{
  "norm_eps": 1e-06,
  "init_std_qkv": 0.022,
  "lr_head": 0.00888,
  "warmup_steps": 200,
  "seq_len": 256,
  "dataset": "wikipedia_en"
}
MLP neurons of a small language model. Each row is named by its layer, matrix (down: output weights) and neuron, and shows model dimensions 0-127. Each number is 128 + 24 x the weight over its row's rms, rounded and kept within 0 to 255. Numbers have three digits each.
A block is one neuron, or neurons of one layer that tend to fire together. After each block is what it responds to, as a language model described it from the Wikipedia text at the highest values.

L2.down90:138149112131127130121139149135114111104151085168156089138171112171097110117107164156156153148116116105119141161107112138118127130125132149126123119093121134134124130130092141079144109147127139135145134151129146107130136143148171128133145125105141105161107140117064139162122074125142124085120121157127163129156118094143146108127118162153087144115184103162100122116119173114099101113133
L2.down127:162118131151106146126154092114191165094131100126176139110125138121128184145111131162119138090115135105108133150154094137115123121140116121118119140146147144116138138162148114098142128158158118128173100148094140145098153144135121156174120108140099109108143114117113137140088113155102117155156147122118117068101097139150171142128155132107144131142150200129110123137163140173099111099085
L2.down559:162109147151112160188124128112138119121166106063112167121105143136149114111127138148153102135158148141123144111088108173075128138117134140098134104092097132134130088103137160131103092094151142139130111112138120135124152121127155124125125125112122148152137111134075106114114132078128103101102124206165105127154137184151164085126164129162111129132116123124119138188127149139160067107127
L2.down634:161163126085101163178149151150142120083117100116071106160133118085164086093162137137144147120139125147131111111146099127119102086142119138161123126147123162133165086142150099133095105140165145121096095107159148116139115170064107150131164146151122111121126158119127129111107101113132139157134181149129118102106129103127123101122135112119083163125125139162136115092131130121121164139170
L2.down902:097113141061195131172162109113083114108141146153166110152187161179147158130131108140102089130154168096103117149146110126122130136122140157167132143116130113105134143158117085136141131116133093150140111087146098124115098155159119137102100111159114174096122117096194166171124125107152102111138128149116134124156083107128086165116126123151110104098147170127114117108124157123152100132177
L2.down913:093151129141139124111189129139143142190137109123096131099118100156133185090118128128133110131130076088126146124115118130127119112133157164149121176162142125137110155142091126145154142102151101121152102142144107113135147136127122170072123124146152085135106132097144147148078118172102124132129099140164127082130095078104126113161183145130121190107120154119104140176139162132084104090089
L2.down1073:142112093132121140130108114095107124132102094127111145146125134172083124103136135153110150123164085138115155141130151170139127130139150101129160105149119111142133124178099143113135120131134148167135110147139154148144164147117144138091134115152162126111119094140107110198138158122093079108183105137186145116142126092108153131122109166135161096136142116124138181155123108146134089115160
L2.down1136:144123116145068099121122114116142091130120117134165093118131118159134144116105132121109142121135123066107122147191088104159144087120131157114115106116141111073077172123098180130136104135172149134101124166124198097159129148139130096151126131182160141120121137134136130142116094150137108108140135098084109113185139170087082105115182146118132153157148085098126104140120158178115148141121
Responds to: Line-break tokens right after a sentence-final period in Wikipedia prose, ending a paragraph before a heading, list item or new paragraph; weakly, digits.

L3.down131:104166129114120122155105107141138094139125099119120149126096131095166119128122124135165149128128113106123144092126113147155127104130136107093110101139120124109121100114102153155093134135153113170128116077139139154200144093125125162167189109142093163116162141152133133129122115070115103143109154121128100172130133151129147135139140179116097156139117150099124133116133095125150115166093
L3.down332:163132126120123139151148093135119130146108143121126137117117099131164130123169139134128174120154193141122116109132142110149101153181122131115115095085132157109124142111124146106099132127162091142154095144079145126120137096129130125106140076127135154117167136102139115088166106130129108174118102172162120154109106110130109115163125125140103103135154097139149122137099076111097141132135
L3.down566:181154161083131134132103114094121167133116124124113140151136114135162101107161107162125160122132115138079154128171139103135163138117142108129141137112142145075142161177114145132140140149117082144129135130151125138144126100124156135146143144136153086128120134142128137128133103084102155149129203134115124155173126143140123116135100120124127147085106147120154145161194108132164093147125
L3.down740:142147090114129149142149108122065144133141115139101104160156141137114129122108146136127151120101105086136138150172114151121143119131150122163114080116138159144133071155127152156126094191091105130163081103112125127166133135098163148146112125122162142140133133123098172120134109102164158115147135089159143132147160166135163183152115138120146125108122157103141135105140115104110098098134
Responds to: Mostly the period after a middle initial or abbreviation in names (John H., Dr., St.), also word pieces continuing capitalised names (Andrew, Colin, Ballymena).

L4.down9:128139144102141071160121141163186116140132127128139121136154102160101113136138135124114144142144096096161111107136091138102127116106097141145132138100095110110084145148146153131096162130149098152109115137173157131118135135128126080131107146134139168132101109158126110119136139129118140105134104128140117130144137121134103086107146122114165103134125126129065113120129107145097135110166
L4.down1063:120155129094161169151100119163148094164106114125157135144174110157094178086140136138125127164108129095118141130106158149123106124111127130133113146170104150095092125158091144137161136152171099150125118158106121101109166147146099131082147138135121145141150144153103100136092142119158179116154125169115084119092100112141137164130151122123159107101138133133102095130128182145101134115162
Responds to: Last subword token of a multi-piece person's surname, often in tables, rosters and results lists, such as Sm-ith, Mill-er, Dougher-ty.

L3.down104:110110113101108164109148119097114129169124111084145146108142155157126133138140089123123099098103130120146157146151148131162113124157129127116147123129119167085126159112146108144115136159155137154070104162142133128152112145147114119159169141098118112167084120139104099143113144158079096154122138141141085099127170132142078095142133101135171138120133146128130119116100130170118135165155
L3.down608:142171149134161156166170170134124127115141125121119130125155099122163086128105144150131174154163157102119112144160148137100139167154124143148082123146160132128104123161118124145148104157111181123120141110137121128153134168154107118124193140165115089156102110169152174122150163159129142107142153124132148126094107134095106112133131167128111164125116167170090135108121158104133135105089
L3.down729:113116153083138134143097147158093090178098157146120165128130156132133152077141113207165140134089097106145140124139107139105140141153099123167145142144126147105132143149141128125140101130149140126119110175141139133132148167124092150115149109081157113096149126130116110127146159098163106088152099123131103157145129118171112116162088150110178118114138110142129133141095164142139124128111
L3.down1534:140103147092128148113112131142131122152105102131126196111132127102106117091140109197138142153106104148102183130125122161136136109129145108129170127105122122101139136136102110125141095186152127136117081155143145136121168166098130144114120092110144154095113132117144153157129126123136117089151152142098129140109099162104120133128103135166095159100100157108119118123073148158150159111115
Responds to: Final word-piece completing a noun for a person's role or occupation, such as sing-er, Govern-or, candid-ate, music-ian, often before a name.

L4.down1048:182083142100191113171161167161109115160131129108108209120073174105171123127150147100134143073120123101152186103129154104105099100131134159108140110114130143136111118089134147120139136139090154108151138105130123099106110126144149182137095120138138122113117170082122118133149126127126124138142111072177161097117120145134171126161117123116151156135115135113181106097109101141120146125099
L4.down1312:131122130140156113138097151093155111145122160142148109156107153101155079114101136106074147110053127090117096168135130148123137127138111109101113141134100112126146129088107098104144094149168122115121090139164126111157141113150173107160114150101166095151096160080114130104104166148117140115145144132149132071179129168122155123128093115142164128150118101117156085160098121143139156131112
Responds to: Adjectives of size, age or degree, often the ending piece of a split word: litt-le, l-arge, y-oung, str-ong, plus whole "small", "of" in "years of age".

L4.down196:137132140142107101136106126116116089119144132103111099180122121169111155112152082085162129095117098085127149148156137121119164111141123134147110123132157135151114153069155112109133120141085157086130138139153127082152120141124117161107110132154128139166171133153109111126174141147105136165169122134127167194133075151152103163164129154113100141137130126124167092128125139181103116090151
L4.down926:122116147144112123118133102125111126108124106181114086108184122107129120132108134189163125108108140087116120117141150126104122131153204096123140107109167099131100130146152121097132123143152147155135090142139199146174152138086133136095088112143114110161118140117137081103143120132087124104133127093130159140104166133107156136107116117137149136141154107143137145104130143146152131171190
Responds to: The second piece after a lone capital or short fragment: initial periods (W. E. Smith, Kevin J. Lewis), abbreviation letters (MN, SS, RWE), and split-word pieces (Mos-c-ow).

L4.down576:089127067125096146144115143119118144143127146144122108159140134150129131153086147146140118069118159132151136125131130161124138154157137103143101124134171129151094167133137115111120126103160119117134170141151125109155117143119103122093097131073092101101093104133171144109151122154138150163127141137107123145133089122156107100118176124120138091096126083148148147128140075161078132159140
L4.down980:149087100122129139126118125126135082079137141121111162179113157088113132112123099095092144150130123091089113131126098165132126149116158187126127110157100110139108100142154126125146117157090134089126149128090141122140135091130106086117104146154110151130120114128159136185098110141124119161117157136155136145134143103113105153116128107112163144129171083108101143127150118118108143127118
Responds to: Possessive words such as his, her, its, their and 's that start a noun phrase, mostly in biographies: his wife, her first book, the village's.

L4.down218:114124127095127128109174114080097087107152108096143118133165121148089076139114156123153142079129152108105131139156123100125110116104128153148129163180110143132124108142087108096129161119108134120087143103165150118123128118106162145171119117147120117138118113151132139113131106112106121132116082138142140086147133085135081160112161128110133106137114110094128175162117144154087131098124
L4.down352:141149120128139123173095139152132154153123155094089152133150098134166101146118121116104156181111132144116123131139143140107164140052127111122110119127094155121116136101120118105143153108119101088129120084147145118129126129093150128085108117136091130138149102173168136130101139138129123150110120132141138119142130118145119082051154114115138157131144141099116185114167147123177102149109
Responds to: Mostly the first newline after a sentence-final period, ending a paragraph; also inner pieces of split long words like ens(ure), cont-em-porary, prec-ip-itation.

L3.down808:141126139120121117127125133148073115125106071113102125153115115140121103169151123146121149123114114124136161128175136143080093099116133123088086096095121164113126127155104138136109165150153111126114083136112127145094112125122142131176140095100138088142118133129120127154055182090113117119140112159142145123137083124149156120075118128141117109185176136116136132139138135140166117105105
L3.down1031:117100126123150122112166164104115083137121101110120116125094126168137123153127167069171140146147116181128104109123182142140154126114140125122123123107129129132118200129112147088156106146168148111100123151154167129124129098134132151128129144139166129088090148133133108165133140124132148137113127162178147076159126096144160103110104136135114102116109103139137130155092117124100124146139
L3.down1108:090159136108135119155146124132117107100098092099157082157108145092120136181147142096140158152139110155148146135104130138130163125156134138101120110130102094133147182148112158108165146145153136113109138115171142152137122102146113136148146118112130147119131163104125124119148118150129138151142152124148106099142112107140156120136095110080128141138086159120119124152156127161085174115136
L3.down1337:139129137089143127146113138124128120151121113136119135109112105139154110154143115126138146119170100129137118108111159153109123147149129159161122091100110164154116215154163133136147076166136152153075122133168175146145095132137127120117114152110103135128099152115173133119095134108123118124132083097147119093143113116081175096147162127143103108140119162109146073188116092146127135121147
Responds to: Final word pieces that complete an adjective before a noun, such as differ-ent, consider-able, length-y, var-ious, plus whole prenominal adjectives like new, small, main.

L2.down171:136109131092111180144181128131113112127112140113107107101118146138147110172131116138144144133091126111120138118147123140114121150125149179123149124136163121123122139144130176105155110120130129131100150162140139111095119139116115160093122138115139109144166092102103139144078102150131101150101067102123125124102137141140078098117110083146123138132147130162103145063115145138131196146096
L2.down769:093179136163186112146095122173108123164133094140141105128116133160150148182148094127150146092129123154112116149096159133100138142127111152119107100161130124122111120123115160113136133146114095132103138192174163149126129121117147097168128132133137137141113091124123147138114147084132116146155145138136099130151108142092155108151116122098125089149118166100140136134106114156160120130144
L2.down912:112130152152126163132136104118134125121167096111147120137095156137109162129104115126121118155107157128139155143132149107151164143138115122131112102119135160146157145158128115118170152076093088121111128090147114121176141165132105118101137140159144125141110138139129122184118078134137119152102117120163092144142080134156146140076169157155148124141109146150123132097112129081137140167133
L2.down938:173162084165174134182105131150147154116132144158115132108131072152145112134187115158188134129141164114149165121173128114149151123122124116109098121127139120173114116128121102157128156138119096118139087124178154131127140094095145134122108101153126152074111129135135140116143162087127147122090166113144102124115131127120166117115111087114097122086151141149142138139138138098140089108141
L2.down1022:125135124122140080157135121162098149148119122135121106110127121124093110125080101141152139135143161082122159161124159149162098129117101094114112154125094191156121151188141122159104157154131123079154102087133109112131136103111144088121075130158116134057108094150124119127110120162149118146119150158160148136162146115158105096134154137142105165107156155127097143135155158131074160170161
L2.down1287:141163144142109144099158151148112103122057124113146125136129131110138094126170120119110134107156126133113125143151162105120152122115086139109119129139111122112104150115139136112115163107106112130096139123133183125122117147136110157142112136121120168130162118156096121116128104133088111110134109147125146117082107125126132100135106150096119137098129152074129143154115144124128157142143
L2.down1289:160120110166187152096105119140133137110125153162187111111117091149136109084133131109139126138154178133079136129132121126129128160158115132152106139149178140121141091135118133100128132147154105109094113089090159153135119161100133107099122133096165150118111109154070135142143157130122158125112108119151140117127160135110124137090157167101104097152125130123115154124144154119148118106129
L2.down1423:137121157161150138125082165160128118133100133178131127124153122125124146126108123126090121098155085134098152139129129111172118170109107111134109106118134124048124189144109136089101115157107108154136118148175115101145112096127143172114114127112103124121156149145128122152127151131165114119149174108184124127179145111107118134113091114119114112131115133100167107119131092136105168087161
Responds to: Final word pieces that finish a word split into several tokens, strongest for "ant" in "significant", also import-ant, diffic-ult, Neit-her, dre-am.

L2.down35:140108136102133110148130141136127107163125157168116079164141113106140132161142120134104127118088096157127090150137103098140140137084116149141152151151135071081142123128129150116127111118142131151095129088126135131120155132106119137175174140126140174138092129104130135136099140167111158120161127131107098101116115183166120134111121104104089118142086163095090135155186122108078147127138
L2.down199:175166127126127111146091123139143121116158112123114150139109114102134114120138123159121109102142091132128140158127106163107146161124107136122113144146112103161139119142138154174141169139140118133127163186153179130123132112103147120146131089112158126144129130088113108157148174142121136104131110128129103107126198110115108154138145116123138130151084083142089122127103108103125100149085
L2.down212:106110152136169103121119138142144109156164098110138122110107139126159126124107145153128139112107083139149160148102125118091167139084114146121141120096139130113152140108140122142148108081112097104089107131095126150158117179119169117159159127145142065147117134110108156108134134068144137158151119129090145173099117192116134151133124125139125129114152106101177133147140128112165114124134
L2.down477:151098139113140148141116139169126136084145113096121090095159110134119108116100139112114106104109127088112162173142092141153155138138101119105109135115122125114129095126139123172091120109153157136121140104101132156110149144075156127161096099171149127097086119163127153135135110130078145101138150117149111139138110160160083109143125125081137115127148138133109118103102146150144112122145
L2.down491:136170166144110156128155131156130150106133142090142128089169104143164103125122104132130112120119081106148159106185134102104119118117109129142103126185145177098145133141106131170118110151124101134135121150110146159122175142160148130108121080121117087121153136122170127165107085139151155133157111124118082129162144110139177121155103108157120135167152157105111102131107125130127156113119
L2.down1221:156138161130113133146088155121115067145119130125140105175104116099151104131102163133129166146167140146078123141128119160102111148082103095150111139101105142121156116137088089134148159167127178102106127127147151162080143143113129196135140151126072145143125125120100088161149128086158161085132117163152158108139141092120143103161116136115101111119126138164153103140136123139107107123169
L2.down1344:120141104103146136130159134105124105130132174157118089120105174108139164145112092128110127123068116149101158129147147149144167116121108104142151112139107081116160094130120147143132161149133094117114122094133093105126147131087112138135145107094125161154065184129131110143156144114078163102143111129166151078092103126117112114132093100146101105184097163157156121108162137101116142137108
L2.down1469:157103126127093102111158135142149144120127073132123130180139137138088141076124153104159157113126129132106144152143107121093141084119129141078105118096115153161084138147131120155129132159130118092109142116175136100136067139174098114118135148126120098165131123104089092112117088092176131119120128102118136186149125115130110087170102130097126130116157140137138155137123138137173137147167
Responds to: Interior word-piece tokens inside multi-piece names and words, such as Phill-ip-s, McClell-an, Anahe-im, and "the" in census phrases like "under the age of 18."

L3.down623:122119089102129116156161128123174127119150134092121113126075146123139137059094147145135101092152163115132127108149121137090117146114118140114120125095122141142119158093150130111132136123130162125117110130168150156119122110151132134163130128114127124121149081074126079140117111133121155130101141129096097143146121130124094113136137147126129143107165160168136180134152125134137129121172
L3.down718:122086123139120136120108140121146127141097117123141124128139132129142135122143118085121128134119139132185138095098136136097159124085123148151146167110082132149117137144126100144162149095128108098153112136138106089106126118176149123142145122123145120132115140178114159119119121151132118130139142089115133135112137086110155050134137128123154137176144113145126146094142127094134135127098
L3.down843:113142124082065114128152093117115133138153179133129134095141117104135135175137126150163146139132164131094130149136146107068104136116119147108075149085092133174142164193092129144116161121148147105089096111150140154122107130127112112128176114140150189145110134112152138125140112122135133105089140121107117120131102117191163130122134143087093126113142121114100140123136101126107158114094
L3.down1132:110126095140107133119162166145101109166126105148121084120157109072153123117112096087121114136120102171151132136157134102156177147094119109120140117105075101098144198121105146131141124154127135074153154118137164103153112127137171134124160120145120144136165140149160132109119138150107165119138131128124163104106113096120136088144130161119111174136157109157139137138175110137121134131100
Responds to: Possessive words that begin a noun phrase, such as his, our, their, its and 's, e.g. "until his death", "Amtrak's", "our federal system"; more weakly "of" in "at the time of".

L2.down442:119133155099145116140090126127121122160115131132091112127101127066126129119102061153116145129069132113113087166139137144133127120132129129107119123091126119133075132096105133107125147147145122103118113112130135150163095159129133144150127141143167095137128099130137158118115129098103101126117172143101127134161122125137125148113092171132092144103138093121154119109111092172128151098187
L2.down721:145160146120123151109116138110134121139144138152143143155099158177153093151125118134121177105114097184118119126090103109146067117099141103142144093123126125141144149136094110072107142092107088099131100122169109105122099129180121118139152137171102176099102182128150137194141141102116140169108112115134154130141110153093113137109116134118181137102116137137155156164129172111145132130096
L2.down856:122108134146163089143114128154160124091117172141142106095186112144094152097163163122101126137113088140099106115148106088096150116107109131138156124107137145151114115133114151135137108126124185132126112123126101114142121144155150125110131092157144176111142087173169159123114132144143103101165070138104157116173108152144174150088147101154153112101127118107118099087126157146088140153156
L2.down1105:116146105146123104164081124137118125132145158152099108150119165085136119110127128138121122152120115134184198115164089132098153144146095169115129076132138097131086119121128123137176109082118142131171098101092081147162126102164125134122126148144139178126166140132160124166121143184112096088079127121133150106119151115180137103146064101146145125120106083172146119138132080116064152177130
L2.down1180:148107087155129188121148128112143088111136106102129156142156143095141141107119138148091132157131134125186121148080097084137150074157175120129103148092138146125127122143081101102120129126123124158112143124100129161153064134142119129184136155139130098134114128119106112128144121158129132151149150121116082096207127084107119110152133151112138164123107112105111168132138101080116106127142
L2.down1215:132103117096162113110138099127151124058126138121100126160128082132141121164093149104144174104138142112127132102165165165118166097188138133144123149129171182113130118121127107130188131125118141115127145116159140129148111148141143123125133133142123124119068115147122113107108129139128115154110099148094097148085131147127124152178124134158098142138107154096136082157136173120127132118160
L2.down1379:084149151150143101130110106090114151130081154117136136134118144155129139166128107122104111140135110146135118134158131139155113145178147172131151124110076162142130128129113141158130114086184150140111151083091170135155130117156152076108114143070144149150148112154131141129116101154102109110133130163114103139149103121110131136136127154118133083148150122138111134144130147108117134130145
L2.down1453:138107115112107128122179091117138129105081148172128126134058149106121115150119125100114132110165155133121147115107122123116123112142158155142125145076161185120113105096132142106172116114125125141138125138155153113124132116095144131067131136164194160143171137139140142144112108131132098110103174117129113095130107125110162168100118108159159131129143163153115156128097122098150144152124
Responds to: Word-internal pieces completing a word begun by a short fragment, strongest for ock after St/st (stock, Stockholm, Stockton), also Stef-, Star-, sixte-en, cover-age.

L2.down122:068128137116143108150162123092128129161142095154110150144168104141142114133136124135073107130129128131132094129134095160172153127126118079137119115121106150137135106123140127145130153111116132134176143097125119143117119136119086107123109086166159142186105146120097135118116150090121124110121128161129080152124160118163132131121136153146120128151122136137154150104142118134132107147135
L2.down415:121127085162140108168121075120132063143131130130131126132122142100121096101108163131109113165092112166124165163114157148085107117122127112149131129116137138102120157137108107144134118156102099066108133146159145173161117127123136117096106146099177140138103139134132129131126140074098127074124133090153132088166173134120152094182145099153151113138146056147159131129172132125094161154123
L2.down593:147132168130107129146112115145133131124116081124150100132147155126127143101141162131107150098147145083145139146125129164117133124103140118114151109151134141111131130092137116139130142131159117149136134097142144086130091141103170128123086136143111152142099097090153156113093162104078133120103142141096138115112116170138151101185115109148147140126175137104096083108139113107117105160179
L2.down641:106075141120110152120112137139090120128173169134148126130113153122138131191126176129128139127159130149153155125150162122150133081127082151124101116122096092128149155138142115162110117177157120066158108170176161140113133103144128146152129099125139160097102107129132131155133134088174135143161152152089092142099122125106167104096098128157121127139144134190171108150148138162125138110097
L2.down644:142120118089121135125156157112131140123121167102182084142121126125144103195110152135170090120140155134139095160138140119162169170083125149123097128131124074164140105161152155149162126173175067104112118122130116116081135115117135104120165116090139118115127118126110156157141129143137127163080125158145146103170088115112152088097131119130106147152138150157086141142090101154127108098127
L2.down977:118113164177140134137115146128128158117138085119112158105122089092093141099178119145152140147196128125160151124109146129138100077126137136108143131099123116103133118107105142091091146113143128100120128138152138066129133136135117130085149130157111133128132120134108125118124091106157145102121139138144123114133094156143149077164159125115156103090133075128143120131158156152127159131134
L2.down1088:117160135155125082095129131155118097098095125121106105182154155164125119084103124131129130158088089128113133155150135092146135149144167083159126084122105103128142092122130146102112120113108160130148092135099120130116115102115179143151095131114113110107143094151105113152141128132104141115166112118103131126141180075148160138143184144131087168138176126128155142115149131128125133098123
L2.down1440:165140062110165136113141143121122148132139140157116120135115117110119090103130102135139101135109114143146126071097135129111149195098203130104069151117166125103168134119141095119133165168109117138094139134124142131121135110104146110129123112135124128136141075166111128126167146124126128109160148132154139131142131120113101152107170153133130135131138156116167182115163132110149138117109
Responds to: Two groups: possessive tokens such as 's, its, his, their, and mid-word fragments al, or, Pal inside names (Palace, Komorowski, Svalbard).

L3.down206:109126146136133165154132164125139072145091149102115142116124101147132169079144124156143135157107078119109147157136125099158116128137154100101136147114215114090167122109147094134124100170138110129118164141109119135128154125089107145138158081117127125141105128132104153133138142174171168087165178096090095120109121102162093131157098144119126088110110115103102153139094138128141130103162
L3.down507:107111107128091128147150176141158105140158149154157119114129152096115136140120102137096096150115158129156137134151100102143092184129146146137145103132133155122067126141105143084140129127125095130106135133125090149150128157081096094120148122176130085111160136156140125166115123122113157089128105129150184134130134098160155129127134103106089081135143125146095157125158123113127129148097
L3.down1090:190116128122181109105175131135136115157122147129154085112127108135108095125123179110137147128122180102132156144114081146109125110131143137152102124121135139138132124121139098091128113141106090185105149121088127127125143134094143116181126131138193132119095132094085159117136117128108131097106097118137158126148137133113096084130092128138136101141116089118140162162129121087128142153154
L3.down1395:128090145142140151146153164166160103128097159088179141155171116147129131106154111151110100112126105105127122147148147121084146138095141142136140142149153130088102145162109108107157119142151114160127162149176108132121150155079083138086136115127174126161086145140107141146133112120095164097136147140111138151087121156160130109100156146133114147135113132116104148143118139158128165105144
Responds to: Tokens inside full personal names after the first name, such as the period after a middle initial or surname fragments, e.g. "Richard D.", "Mor|gan", "Mc|Mahon".